Weights of a small transformer language model.
Size: width 256, 2 heads of 64 (1 for keys and values), vocabulary 21666.
MLP neurons of a small language model. Each row is named by its layer, matrix (gate and up: input weights) and neuron, and shows model dimensions 0-63. Each number is 200 + 40 x the weight over its row's rms, rounded and kept within 0 to 999. A neuron's up and down rows have the sign that makes its largest values positive.
After each neuron's rows, "fires on" lists the tokens most often at its 100 highest values on Wikipedia text that the model never trained on.

L2.gate340,226,176,164,227,275,173,244,250,245,218,238,176,202,166,242,250,223,206,192,169,180,185,191,189,153,209,181,255,143,151,221,198,211,309,236,227,251,185,224,295,271,219,208,191,171,270,185,228,157,172,168,243,206,159,193,175,239,188,256,194,175,192,195,215
L2.up340,212,166,207,160,180,182,176,188,162,237,220,175,242,206,179,151,194,179,153,197,232,264,178,259,175,220,131,200,206,155,195,233,252,151,161,173,173,261,223,234,228,202,210,191,163,236,191,226,222,154,219,230,236,138,203,207,253,130,144,215,190,171,195,171
fires on: "\n", " |", " UK", " January"

L2.gate54,200,251,178,188,211,188,136,286,225,224,146,199,172,202,208,184,246,148,362,201,132,163,175,163,179,211,154,220,188,207,200,230,176,246,200,212,166,164,223,162,204,185,190,310,151,302,133,224,148,219,196,162,216,213,139,225,198,165,234,239,154,157,199,235
L2.up54,256,147,178,185,210,210,171,237,97,193,201,203,209,197,207,150,254,179,142,94,217,265,205,274,207,273,196,177,226,175,221,177,238,159,154,226,173,254,174,257,203,137,289,164,197,220,213,182,178,259,205,186,238,120,234,214,210,224,166,174,152,140,217,222
fires on: " him", " them", " it", " family", " you"

L5.gate133,191,157,224,170,159,197,253,216,206,236,165,181,255,210,285,219,249,196,178,269,182,210,208,260,181,236,231,157,145,279,219,154,206,227,240,171,164,186,260,252,260,137,125,233,151,152,223,172,220,219,274,194,196,209,154,184,205,183,230,343,204,231,182,172
L5.up133,235,189,234,149,203,193,218,238,119,203,170,184,227,115,217,182,148,182,311,175,232,166,153,185,176,224,282,203,243,290,274,145,193,149,247,167,230,184,202,213,332,180,166,247,216,152,184,219,178,166,207,197,196,171,192,222,226,178,224,214,213,170,132,248
fires on: " |", " 1952", " Mor"

L5.gate685,156,242,137,225,192,272,201,211,226,155,187,221,211,291,250,209,187,187,206,254,227,247,147,208,117,213,255,193,198,167,187,196,191,261,227,164,159,247,211,225,182,161,169,205,202,169,210,212,209,233,209,245,161,235,234,212,222,168,224,253,120,212,134,193
L5.up685,155,220,172,183,166,218,209,198,214,217,245,231,176,275,243,248,142,122,275,252,196,238,209,210,143,181,198,182,145,193,138,221,225,224,236,230,240,143,240,118,195,94,204,180,192,221,128,249,205,157,121,188,293,250,214,210,243,217,267,199,204,253,232,183
fires on: "\n"

L5.gate128,172,223,195,141,211,196,232,241,165,157,166,294,209,287,219,214,78,223,113,226,207,191,140,195,188,184,223,214,168,153,153,186,207,317,191,186,250,175,136,76,197,148,188,264,221,159,245,196,143,266,179,228,226,236,253,201,260,234,206,188,144,200,225,232
L5.up128,197,247,144,242,117,228,223,216,224,228,224,167,207,198,156,213,191,199,252,145,177,183,117,153,226,174,172,120,258,131,172,242,111,256,228,170,186,140,228,198,178,167,198,169,125,184,178,154,200,150,154,231,131,300,209,255,158,152,198,236,182,179,170,159
fires on: ":", " •", " /", "s:"

L2.gate164,186,170,190,221,244,166,244,276,188,248,203,173,264,177,265,240,100,202,217,204,224,223,222,181,254,280,175,223,165,128,218,230,192,267,227,205,222,253,214,212,295,272,163,223,124,270,175,216,174,200,147,203,177,147,241,194,143,261,197,215,239,236,193,264
L2.up164,223,276,203,215,118,197,182,159,204,254,206,231,184,159,240,212,148,243,157,199,165,161,189,174,200,166,142,156,254,249,201,233,199,143,158,143,220,179,143,207,164,194,216,214,209,195,222,222,251,99,217,241,217,154,97,229,200,243,304,175,237,193,205,179
fires on: ");", " JPN", " |"

L5.gate329,229,164,219,274,180,214,197,218,173,212,194,247,221,194,250,220,160,210,187,216,200,228,142,151,199,231,176,234,239,189,284,214,207,267,220,245,160,259,167,260,175,188,208,257,207,176,207,224,198,193,259,240,181,170,176,214,162,198,185,159,211,281,194,215
L5.up329,192,223,229,210,198,234,177,217,222,193,233,224,194,181,198,216,236,224,195,203,140,140,151,181,202,224,161,146,266,195,183,213,174,232,180,186,221,210,167,185,230,250,196,176,238,252,263,217,269,214,235,266,156,239,176,196,200,202,215,187,266,263,101,206
fires on: " |", " –"

L2.gate185,246,111,224,175,243,173,215,200,172,219,241,125,196,170,149,201,265,235,166,118,218,185,181,176,219,285,213,152,176,209,225,230,247,253,170,207,163,279,199,215,197,163,223,183,196,175,184,211,190,250,232,193,155,232,214,252,243,241,226,187,149,160,235,204
L2.up185,245,261,195,225,248,179,248,191,173,226,137,188,192,179,206,164,276,231,176,291,132,138,262,215,237,216,167,237,123,236,180,198,124,237,268,163,148,248,183,161,202,255,145,216,227,183,123,266,172,219,296,121,168,174,197,180,225,206,253,279,200,143,241,285
fires on: " was", " its", " civil", " is", " ob"

L2.gate378,217,221,213,126,144,217,250,191,146,188,156,273,192,156,207,207,157,195,188,247,196,181,211,198,194,198,206,160,199,202,210,200,162,168,192,235,204,246,186,132,171,233,193,193,165,208,183,195,256,251,192,132,218,204,194,180,189,231,117,216,155,247,244,238
L2.up378,126,201,193,202,201,231,238,241,178,243,177,189,190,146,174,240,163,190,199,179,169,258,140,167,148,234,187,229,117,175,163,165,145,161,184,154,111,261,206,194,224,135,156,193,239,208,233,194,208,213,153,201,167,210,234,243,165,230,213,246,245,294,169,182
fires on: " played", " served", " playing", " serving", " working"

L5.gate470,180,254,160,170,177,202,161,217,126,202,237,259,196,166,222,164,169,203,267,257,160,281,165,146,144,206,201,194,221,199,243,123,240,216,203,191,235,218,270,211,167,228,256,180,258,175,196,231,196,217,257,208,240,215,221,209,172,261,211,200,113,204,199,187
L5.up470,183,172,160,205,160,144,225,204,140,233,251,175,164,157,224,187,163,148,237,211,265,163,176,208,92,204,257,251,191,234,228,155,214,215,180,239,214,219,194,144,173,104,211,193,241,206,225,258,135,286,205,112,234,255,170,194,211,237,184,185,130,251,239,197
fires on: "\n"

L2.gate5,184,196,163,250,196,257,181,200,224,235,121,264,250,176,221,224,183,171,286,218,221,210,180,164,183,174,279,178,235,155,163,203,255,163,138,196,178,204,238,167,239,116,208,138,196,125,211,171,227,167,208,220,208,161,167,265,254,151,166,197,194,182,254,220
L2.up5,287,211,245,207,210,246,218,166,210,182,186,237,164,188,206,211,203,202,136,216,129,276,177,192,193,139,202,140,245,188,198,205,214,230,243,227,197,177,187,189,224,169,252,201,131,252,238,152,201,154,188,178,174,193,210,130,279,220,97,195,219,228,161,180
fires on: " at", " with", " |", "-", ")"

L2.gate642,221,225,128,179,296,135,212,269,168,183,190,203,224,219,194,199,218,186,115,119,221,179,221,155,211,228,217,156,248,319,179,183,243,311,201,201,174,163,232,214,228,188,250,203,259,198,206,187,160,305,300,161,169,225,196,182,190,193,116,205,199,274,167,266
L2.up642,160,133,191,181,240,206,187,215,208,140,187,207,127,240,158,244,188,135,226,184,141,236,222,206,274,167,185,229,168,271,113,194,215,216,247,125,208,106,95,190,207,153,272,224,213,128,197,205,174,212,247,241,117,180,190,200,209,195,176,205,222,197,175,179
fires on: " =", " that", "=", " of", " or", ","

L2.gate609,258,189,162,178,242,178,185,185,161,246,221,197,160,204,215,179,182,108,244,72,223,239,169,161,206,198,197,241,209,243,179,293,189,304,197,215,155,192,335,180,251,155,150,242,173,207,180,182,243,186,184,150,200,207,154,152,95,113,160,228,175,151,242,196
L2.up609,180,192,228,181,208,234,161,281,151,172,211,179,160,226,189,191,228,246,208,173,151,230,143,204,214,193,182,187,224,201,144,178,193,181,207,207,174,145,213,191,237,148,184,242,155,190,233,276,189,233,219,182,170,198,153,242,198,150,159,192,181,178,155,237
fires on: " is", " was", " but", " are", " had", " so"

L5.gate88,243,101,200,239,299,256,231,312,167,253,232,166,210,164,206,207,210,149,158,151,217,174,190,243,244,255,177,190,119,275,186,220,195,212,211,177,148,165,234,191,253,138,152,187,215,188,256,117,161,180,235,147,159,176,162,205,132,188,150,210,237,132,131,208
L5.up88,201,213,171,232,253,211,168,211,219,127,157,183,214,224,187,226,162,230,160,284,207,215,159,161,147,170,206,177,153,141,152,196,156,214,199,188,162,227,167,179,222,218,218,203,178,209,168,184,209,265,241,160,199,264,252,173,167,121,200,240,202,184,169,194
fires on: " was", " is", " became", "|"

L5.gate185,154,197,97,203,178,284,200,212,197,194,138,142,211,246,261,180,214,190,183,225,211,245,205,229,123,210,207,210,182,193,180,314,198,225,244,221,238,268,240,226,245,167,180,209,234,125,235,162,173,186,213,181,256,240,186,273,228,235,177,251,182,234,187,271
L5.up185,189,160,229,179,245,281,205,181,240,172,216,149,257,288,241,211,171,271,191,187,204,200,177,166,181,174,167,200,191,202,150,170,184,244,238,196,238,246,242,71,242,171,191,240,212,164,122,210,193,185,246,235,228,292,148,307,251,249,275,222,244,210,179,250
fires on: " /", "\n", " |", "–199"

L2.gate370,181,179,219,167,275,198,261,259,171,279,253,121,173,195,250,206,158,178,195,91,241,174,158,210,248,206,233,145,223,260,220,235,159,218,134,170,226,259,179,235,225,188,145,219,143,225,144,207,187,222,241,117,142,171,156,102,185,207,158,196,192,154,159,148
L2.up370,204,174,163,221,232,215,219,223,154,195,237,168,217,302,169,210,223,115,167,174,233,272,126,129,246,179,260,173,241,141,237,182,207,232,211,204,144,257,177,234,199,166,220,260,206,209,168,175,175,226,218,195,181,203,126,213,255,344,127,181,193,174,213,221
fires on: " but", " However,"

L5.gate186,224,196,234,245,197,158,163,211,234,216,167,151,234,228,199,186,198,152,236,202,295,164,209,232,168,201,194,273,199,169,182,178,178,223,198,298,147,213,204,162,257,201,204,224,173,192,218,277,131,138,205,212,254,123,190,205,121,236,162,221,112,185,252,230
L5.up186,203,244,201,208,233,218,267,213,236,231,257,255,222,254,183,179,221,161,210,237,198,204,229,235,166,205,184,155,251,111,240,201,210,163,178,236,219,168,257,237,317,220,243,233,171,160,207,156,191,226,209,186,240,247,158,104,163,243,239,218,229,241,225,143
fires on: "==", " ===", "===", "===="

L2.gate374,146,209,206,264,178,269,174,237,175,184,191,226,281,168,232,161,138,181,201,159,217,151,145,187,140,213,285,227,186,176,146,209,202,191,100,241,245,222,236,224,181,124,209,168,220,155,193,175,195,256,193,181,205,240,252,257,149,146,233,159,231,191,136,203
L2.up374,173,227,231,244,147,224,170,184,168,253,168,207,213,159,229,214,238,166,172,205,167,176,214,202,195,137,230,185,187,159,191,215,169,199,154,185,239,203,261,153,131,207,154,187,233,220,167,163,164,239,189,146,220,165,251,184,208,200,196,198,227,223,222,70
fires on: " |", " at", " by", " in", " of", " Authority:"

L5.gate418,214,139,179,256,219,172,187,235,217,236,201,226,238,182,175,214,189,129,199,157,210,234,161,117,171,174,177,206,196,192,284,217,172,144,168,264,175,211,215,145,241,167,232,220,194,138,150,144,160,261,216,177,244,149,219,162,197,76,193,226,151,236,174,230
L5.up418,177,259,133,236,195,126,167,212,200,165,206,244,201,163,157,252,191,209,168,194,131,181,231,216,209,199,179,130,200,187,268,193,155,201,208,184,175,202,147,205,164,141,201,225,191,183,219,197,220,226,199,225,190,182,191,182,182,213,178,221,146,186,223,183
fires on: " D", " T", " B", " W", "v", " down"

L5.gate56,218,225,150,187,146,260,181,196,158,195,189,205,163,136,177,219,207,198,173,143,222,241,257,281,177,255,204,276,215,277,213,223,240,231,241,191,261,132,220,230,236,220,208,227,267,166,190,160,169,264,136,186,199,180,272,225,174,177,166,249,207,275,162,193
L5.up56,236,234,207,150,204,165,201,227,121,216,217,221,230,169,193,228,176,248,201,153,159,186,199,177,206,249,162,165,206,277,246,161,232,189,255,155,233,198,215,190,256,221,168,351,179,228,171,216,161,245,186,184,218,189,213,169,186,251,171,184,213,262,251,190
fires on: "-", " re-", " (", "/"

L2.gate387,209,194,194,272,162,209,166,154,205,194,197,210,255,239,262,257,139,173,236,230,187,228,222,284,172,141,152,171,233,205,102,143,209,206,189,252,196,191,276,207,285,260,197,208,150,187,256,159,251,186,148,198,204,190,236,175,137,206,160,215,210,146,157,186
L2.up387,241,201,232,222,142,133,204,198,195,214,212,235,208,180,263,180,139,216,275,176,174,124,211,212,181,233,221,150,231,197,192,244,122,173,202,222,164,140,212,209,116,206,181,246,210,97,160,150,141,278,192,168,194,242,222,134,215,148,226,194,199,195,214,183
fires on: "-L", ")", " John", " Jan", " Jean"

L2.gate11,171,154,177,189,171,218,216,185,224,164,212,213,193,275,165,155,231,208,242,220,253,270,178,230,152,152,263,175,192,210,205,260,260,206,182,227,202,230,157,201,218,163,191,153,157,115,213,181,170,177,167,238,246,219,187,203,162,216,102,307,214,238,204,218
L2.up11,173,266,229,194,196,241,235,185,193,204,213,220,199,235,178,179,153,189,197,291,219,247,222,200,167,198,253,229,180,266,248,172,216,172,210,224,223,163,214,176,172,229,203,182,159,171,169,252,127,221,170,251,290,200,155,197,195,212,164,197,176,157,194,222
fires on: "\n", " ===", " career==", " Early"

L2.gate598,193,189,222,230,252,179,194,217,183,202,299,179,173,137,200,185,245,171,196,78,194,195,142,215,210,161,185,175,253,170,211,249,207,226,206,235,182,164,157,183,247,167,213,193,193,245,160,206,185,216,199,218,183,198,177,212,208,183,200,188,263,194,195,180
L2.up598,199,188,150,235,212,218,93,265,87,206,130,149,229,167,239,183,231,174,161,139,200,223,235,99,244,236,227,200,201,201,190,285,223,221,186,207,200,172,198,254,190,102,211,232,227,169,245,223,236,223,216,249,164,192,229,152,129,223,135,138,183,143,202,171
fires on: " was", " him", " =", " them"

L2.gate13,185,151,183,170,156,256,204,293,180,227,224,190,188,257,256,266,246,107,186,176,234,205,192,183,205,207,245,199,207,273,189,262,278,179,174,189,212,135,193,250,191,111,204,277,237,175,159,152,180,211,151,176,229,126,209,174,245,228,196,197,123,176,175,253
L2.up13,174,205,135,167,232,214,179,208,132,221,131,146,246,238,253,256,254,173,184,203,224,217,237,211,208,240,212,241,196,277,306,171,269,216,185,189,242,174,204,196,224,174,167,231,222,147,233,196,172,196,125,184,170,191,195,259,187,222,254,189,210,184,206,294
fires on: " He", " Church", " he", " |", "c", "p"

L2.gate94,241,253,143,246,266,272,208,216,153,218,191,285,156,192,259,223,153,155,247,218,281,304,170,206,187,211,239,282,202,268,177,252,112,213,147,213,181,210,230,182,220,133,119,236,216,174,249,209,150,196,139,153,226,184,165,208,262,215,168,271,151,205,188,188
L2.up94,226,210,236,250,260,164,242,329,226,178,219,217,225,240,240,218,199,252,284,226,153,202,133,176,166,220,154,224,272,257,172,187,179,188,200,208,167,161,159,259,268,209,181,188,135,182,183,228,177,145,206,147,231,220,160,158,225,151,251,239,228,237,150,175
fires on: "\n ", " for", ":", " club", " professional", " He"

L2.gate307,220,206,156,174,224,297,208,245,197,236,213,153,195,271,273,232,184,120,240,197,209,212,152,166,172,207,243,193,240,203,244,202,204,229,117,232,170,253,214,228,183,233,212,226,219,183,285,161,221,292,221,172,178,241,263,208,180,173,185,242,173,206,166,245
L2.up307,168,162,172,180,231,255,204,175,235,247,178,288,216,243,255,191,188,138,165,281,163,197,246,177,245,192,234,200,205,213,173,173,143,163,157,195,180,198,186,140,170,194,158,211,184,205,183,248,222,259,195,138,152,212,236,178,146,208,158,213,180,176,189,242
fires on: "\n", " well", "ly"

L2.gate6,189,179,196,196,190,169,215,243,251,210,233,263,166,189,316,186,183,241,169,245,201,185,155,144,153,204,271,199,201,263,175,220,167,157,165,206,230,211,187,185,183,232,191,256,166,112,238,169,250,191,193,170,255,220,198,146,216,213,197,242,190,184,195,114
L2.up6,193,205,236,192,201,167,216,212,227,204,180,211,204,163,246,223,201,252,199,272,187,185,195,165,191,119,232,208,156,291,156,169,162,204,218,185,230,154,176,202,207,250,209,237,127,139,195,201,272,140,214,178,186,172,186,160,278,186,205,285,237,192,199,202
fires on: " |", "ib", " about", " under", " by", " at"

L2.gate396,235,92,162,221,244,207,215,221,135,189,262,86,245,266,163,161,223,133,244,197,264,188,156,151,185,208,244,237,219,165,242,244,269,206,195,246,220,236,315,201,217,146,156,180,233,153,115,162,203,216,219,147,198,264,193,202,151,198,101,191,208,166,157,251
L2.up396,250,207,201,159,233,168,230,247,110,200,246,113,181,231,149,227,239,177,222,178,208,213,184,160,213,184,253,148,232,119,258,174,252,200,210,208,229,228,233,152,203,199,161,161,162,120,207,248,116,254,205,144,260,228,266,189,205,152,141,217,249,135,194,200
fires on: " but", " because", " although", " However,", " though", " Although"

L2.gate700,151,240,196,229,186,211,136,171,247,110,198,200,192,234,183,238,167,144,268,229,212,163,201,229,136,221,251,229,227,268,237,187,169,212,142,226,183,200,226,229,192,190,203,195,216,135,187,196,149,196,221,217,205,213,210,183,212,215,173,221,133,259,177,196
L2.up700,242,194,223,117,203,177,237,172,196,238,150,265,197,163,161,174,208,172,189,215,206,184,194,194,206,154,159,125,224,216,293,147,228,220,147,217,173,274,219,166,221,210,161,156,174,229,234,271,158,205,174,121,204,171,265,135,196,130,157,228,215,226,234,248
fires on: "\n", " search", " det", " log"

L2.gate453,184,237,211,225,235,242,236,216,277,175,301,194,191,207,133,219,207,221,245,123,175,150,181,189,204,133,256,226,237,220,194,192,256,171,248,127,229,158,176,180,153,163,176,200,339,204,190,210,142,299,231,167,183,120,153,188,207,191,197,135,264,255,220,278
L2.up453,209,252,117,195,226,190,211,199,233,142,213,256,243,266,216,259,232,217,161,207,232,251,183,191,207,254,265,162,207,202,154,178,208,217,212,181,249,186,213,193,225,162,135,167,215,201,147,228,197,269,225,140,201,218,173,197,135,136,208,186,171,241,127,259
fires on: "-", "o", "er", "\n", "ist", "sh"

L2.gate596,161,249,198,244,155,236,166,203,233,170,167,226,230,193,234,145,95,158,221,228,248,223,224,183,169,104,209,163,218,226,141,169,161,249,210,209,205,153,230,201,240,224,205,184,180,151,243,155,180,248,162,180,196,198,235,194,218,146,182,212,208,208,140,164
L2.up596,200,252,200,243,116,164,172,206,222,234,243,188,197,161,189,204,200,204,238,225,220,162,205,164,196,159,204,170,217,199,230,136,248,130,262,183,188,216,241,196,225,234,155,138,204,183,280,225,266,148,141,240,222,174,152,259,268,172,169,223,227,176,195,113
fires on: " in", " for", " as", " on", " at", " attended"

L2.gate334,201,212,275,231,275,178,262,252,198,166,221,184,205,249,183,145,145,242,199,211,239,182,130,184,158,174,196,188,182,214,130,223,137,266,165,236,210,201,252,223,190,150,196,205,184,206,219,151,192,219,247,120,184,203,176,241,199,164,197,210,198,298,199,203
L2.up334,187,165,156,198,215,184,275,166,182,200,194,103,172,262,182,176,190,187,128,216,259,157,250,200,204,146,176,216,141,260,174,260,187,201,276,180,176,239,196,101,156,197,231,228,141,248,210,141,267,208,194,212,169,169,161,218,148,196,199,183,244,231,265,181
fires on: " for", " of", " =", " Total", "a"

L5.gate165,222,173,177,215,223,184,204,180,175,238,181,176,196,178,245,175,197,167,284,249,257,204,155,208,188,144,210,189,206,265,159,228,245,213,210,212,231,229,222,149,269,211,176,151,190,233,136,184,78,224,171,172,115,172,168,214,164,188,144,164,158,282,255,196
L5.up165,221,201,183,181,247,222,175,118,192,187,254,220,157,181,191,202,204,141,221,175,294,147,134,265,209,226,191,151,182,149,173,195,266,190,217,107,154,205,239,163,231,227,215,269,181,195,202,256,108,189,256,266,134,145,245,126,149,249,229,194,240,191,298,200
fires on: "==", "-", "===", "oth"

L5.gate451,239,197,164,173,198,221,231,181,185,285,155,199,253,242,154,147,191,119,211,157,189,257,219,217,170,160,201,265,176,192,176,173,239,153,226,222,272,243,201,225,224,217,221,180,237,163,200,194,125,232,96,220,235,188,253,163,197,260,169,209,189,149,258,159
L5.up451,226,267,133,219,180,144,198,147,171,180,171,263,200,167,235,200,166,214,192,191,233,233,106,200,146,300,282,170,268,239,198,161,178,257,219,209,163,216,151,163,232,210,238,198,155,215,261,251,122,255,298,182,155,268,240,277,206,193,205,183,180,245,223,255
fires on: "-", "\n", "ac", "c", "ic", "is"

L2.gate404,176,195,217,255,189,186,212,252,194,179,214,217,275,195,206,153,184,206,245,261,220,181,154,173,144,131,241,171,203,169,176,147,104,214,231,267,208,224,178,149,194,180,160,233,233,207,150,188,172,254,203,234,227,220,185,237,214,182,151,197,181,275,129,205
L2.up404,230,98,200,168,200,205,196,149,199,203,189,91,186,201,160,232,200,162,214,188,190,259,193,161,210,189,188,213,216,226,185,166,210,178,171,223,143,201,181,221,227,199,178,124,261,233,202,200,241,121,193,186,257,195,235,167,241,248,155,180,229,184,184,220
fires on: " at", " in", " 1", " on"

L2.gate194,173,149,161,227,244,195,244,275,159,199,229,200,200,149,219,146,200,166,174,41,189,290,197,234,177,215,244,185,219,252,190,188,256,249,222,221,195,202,165,224,265,174,249,187,181,205,192,164,247,201,211,180,185,240,207,126,152,173,167,158,187,179,228,208
L2.up194,164,178,157,226,188,148,187,228,216,172,208,184,211,161,172,188,236,212,223,184,228,230,205,205,174,160,190,109,182,240,142,160,243,215,294,225,145,184,268,223,270,111,247,125,203,196,170,179,229,168,236,184,200,235,207,151,213,187,115,237,239,297,200,211
fires on: " =", "/", "=", " +", "r", "m"

L2.gate223,209,228,172,204,247,237,210,170,190,238,204,230,185,195,232,245,170,201,254,201,201,193,210,230,177,210,212,202,227,215,127,161,157,213,219,181,243,165,223,177,235,177,261,253,208,185,245,132,261,161,187,282,207,168,187,292,244,205,231,199,215,254,182,179
L2.up223,221,157,258,159,274,155,243,155,205,185,179,197,201,266,241,167,207,249,229,206,165,204,246,227,174,198,175,228,194,209,173,205,181,178,214,271,202,145,232,199,272,149,194,152,175,170,217,206,190,207,91,188,201,243,246,186,217,165,166,212,215,146,188,210
fires on: " |", ")"

L2.gate188,182,170,202,245,236,206,257,184,215,211,167,190,210,218,205,215,172,159,222,230,323,183,170,211,213,156,262,190,205,229,189,233,176,226,209,243,111,277,235,143,241,144,260,186,206,248,194,156,227,114,253,203,160,224,217,194,159,231,47,226,213,218,198,189
L2.up188,248,236,194,181,138,150,193,237,158,211,211,259,184,199,227,204,160,194,155,227,243,251,257,198,218,179,203,232,188,191,98,145,117,204,191,203,151,201,189,127,233,192,171,191,170,221,132,253,223,183,275,205,162,176,222,228,194,224,168,241,239,215,271,180
fires on: " was", " =", " became", " been", " being", " were"

L2.gate393,139,186,229,227,251,207,188,135,160,215,128,230,299,159,252,148,236,236,265,233,226,199,200,134,243,130,210,248,132,258,239,236,270,219,190,196,214,216,256,216,206,167,232,225,178,248,180,253,239,148,78,253,198,150,225,194,171,215,221,153,104,178,138,193
L2.up393,153,56,185,206,250,196,233,194,152,254,207,143,214,181,202,130,224,193,227,199,217,272,227,251,261,175,179,226,252,165,251,225,317,180,209,158,193,179,211,217,232,148,239,198,187,159,180,183,202,141,172,219,259,195,208,214,201,246,128,220,168,190,149,191
fires on: " States", " House", " WWE", " state", " Finals", " UK"

L2.gate365,219,218,194,265,230,286,227,243,148,256,174,220,195,230,243,226,227,154,241,217,292,168,148,237,186,235,228,197,148,233,225,172,181,236,242,187,189,208,228,219,248,158,246,200,133,142,195,200,146,201,194,245,233,183,182,188,221,214,137,257,205,173,141,214
L2.up365,271,283,206,201,226,221,214,230,172,230,156,185,180,178,254,212,176,199,175,250,277,145,238,238,193,159,200,195,155,199,215,129,159,214,244,178,219,215,236,109,262,208,201,208,173,148,170,208,131,227,214,174,259,216,194,230,183,218,205,276,210,234,223,277
fires on: " |", " /", "-"

L2.gate607,251,206,236,157,169,214,204,297,202,210,222,229,263,151,282,138,176,162,139,170,232,233,199,196,194,165,216,229,171,170,215,200,163,194,208,232,239,168,230,235,228,173,177,236,199,199,244,223,208,230,212,182,242,158,232,168,106,242,181,199,149,110,307,228
L2.up607,156,220,101,164,222,204,157,161,203,210,219,215,215,246,276,174,168,234,209,185,133,211,185,275,166,190,220,199,211,186,241,236,208,212,202,231,216,162,177,178,235,203,241,191,203,219,195,230,170,216,208,183,201,212,218,248,281,213,175,272,204,216,206,232
fires on: " Y", "H", "F", "M", "-T", " Cl"

L2.gate60,140,179,151,170,230,179,191,194,241,171,222,205,217,177,172,222,146,218,219,234,212,165,200,160,167,157,239,173,170,181,321,195,170,207,194,247,225,209,220,237,195,182,232,211,193,186,266,190,177,243,175,239,133,238,243,136,265,157,203,186,217,146,178,150
L2.up60,154,150,211,128,212,207,172,193,255,206,188,239,224,204,208,209,185,215,206,289,141,159,197,179,268,128,186,176,191,230,228,183,144,213,204,195,172,155,168,174,163,238,248,143,184,199,164,226,195,180,199,195,112,147,257,182,219,154,225,223,256,164,191,155
fires on: "\n", " Temple"

L2.gate293,119,252,110,212,221,221,228,224,216,240,148,201,243,172,186,202,211,215,145,206,262,251,258,154,196,217,221,279,196,226,266,192,166,292,207,243,252,222,269,198,154,188,189,229,271,164,164,146,245,215,221,226,167,240,162,161,161,257,197,193,137,235,174,222
L2.up293,163,153,143,154,200,266,220,219,169,203,139,210,282,174,193,219,177,247,229,239,261,199,189,148,188,281,217,210,162,219,216,128,193,193,222,173,211,262,178,142,199,225,165,262,269,207,212,201,221,177,206,221,192,192,180,226,182,238,278,250,159,179,139,284
fires on: " |", " %", "%"

L2.gate698,182,265,247,205,201,214,194,237,193,204,236,205,145,143,237,236,160,167,213,199,200,134,176,207,199,221,173,172,168,137,155,217,209,223,176,198,174,219,136,180,134,171,224,236,203,255,180,187,243,214,229,218,190,191,238,243,269,197,260,227,210,242,141,124
L2.up698,241,199,211,184,180,176,199,207,203,209,162,133,218,158,203,203,223,185,201,194,194,199,223,140,229,215,134,180,220,196,247,216,195,190,252,197,126,129,243,217,226,175,173,152,102,207,229,272,229,225,239,215,213,188,187,200,238,210,184,247,258,177,166,154
fires on: " |", " Freder"

L5.gate323,178,226,169,173,134,198,214,251,161,238,238,180,117,209,170,210,254,228,194,175,222,257,201,179,233,272,154,227,156,210,217,302,205,238,207,188,203,190,224,177,137,152,249,186,242,204,193,183,198,204,203,140,189,221,232,178,225,212,239,239,256,197,156,256
L5.up323,210,209,213,148,206,123,250,175,195,193,267,201,234,180,215,155,201,172,245,145,215,182,235,221,207,148,142,187,106,188,220,178,229,215,229,177,213,125,195,218,239,260,132,194,287,235,184,163,150,189,268,206,170,200,242,127,235,218,236,242,181,215,227,205
fires on: " an", " An"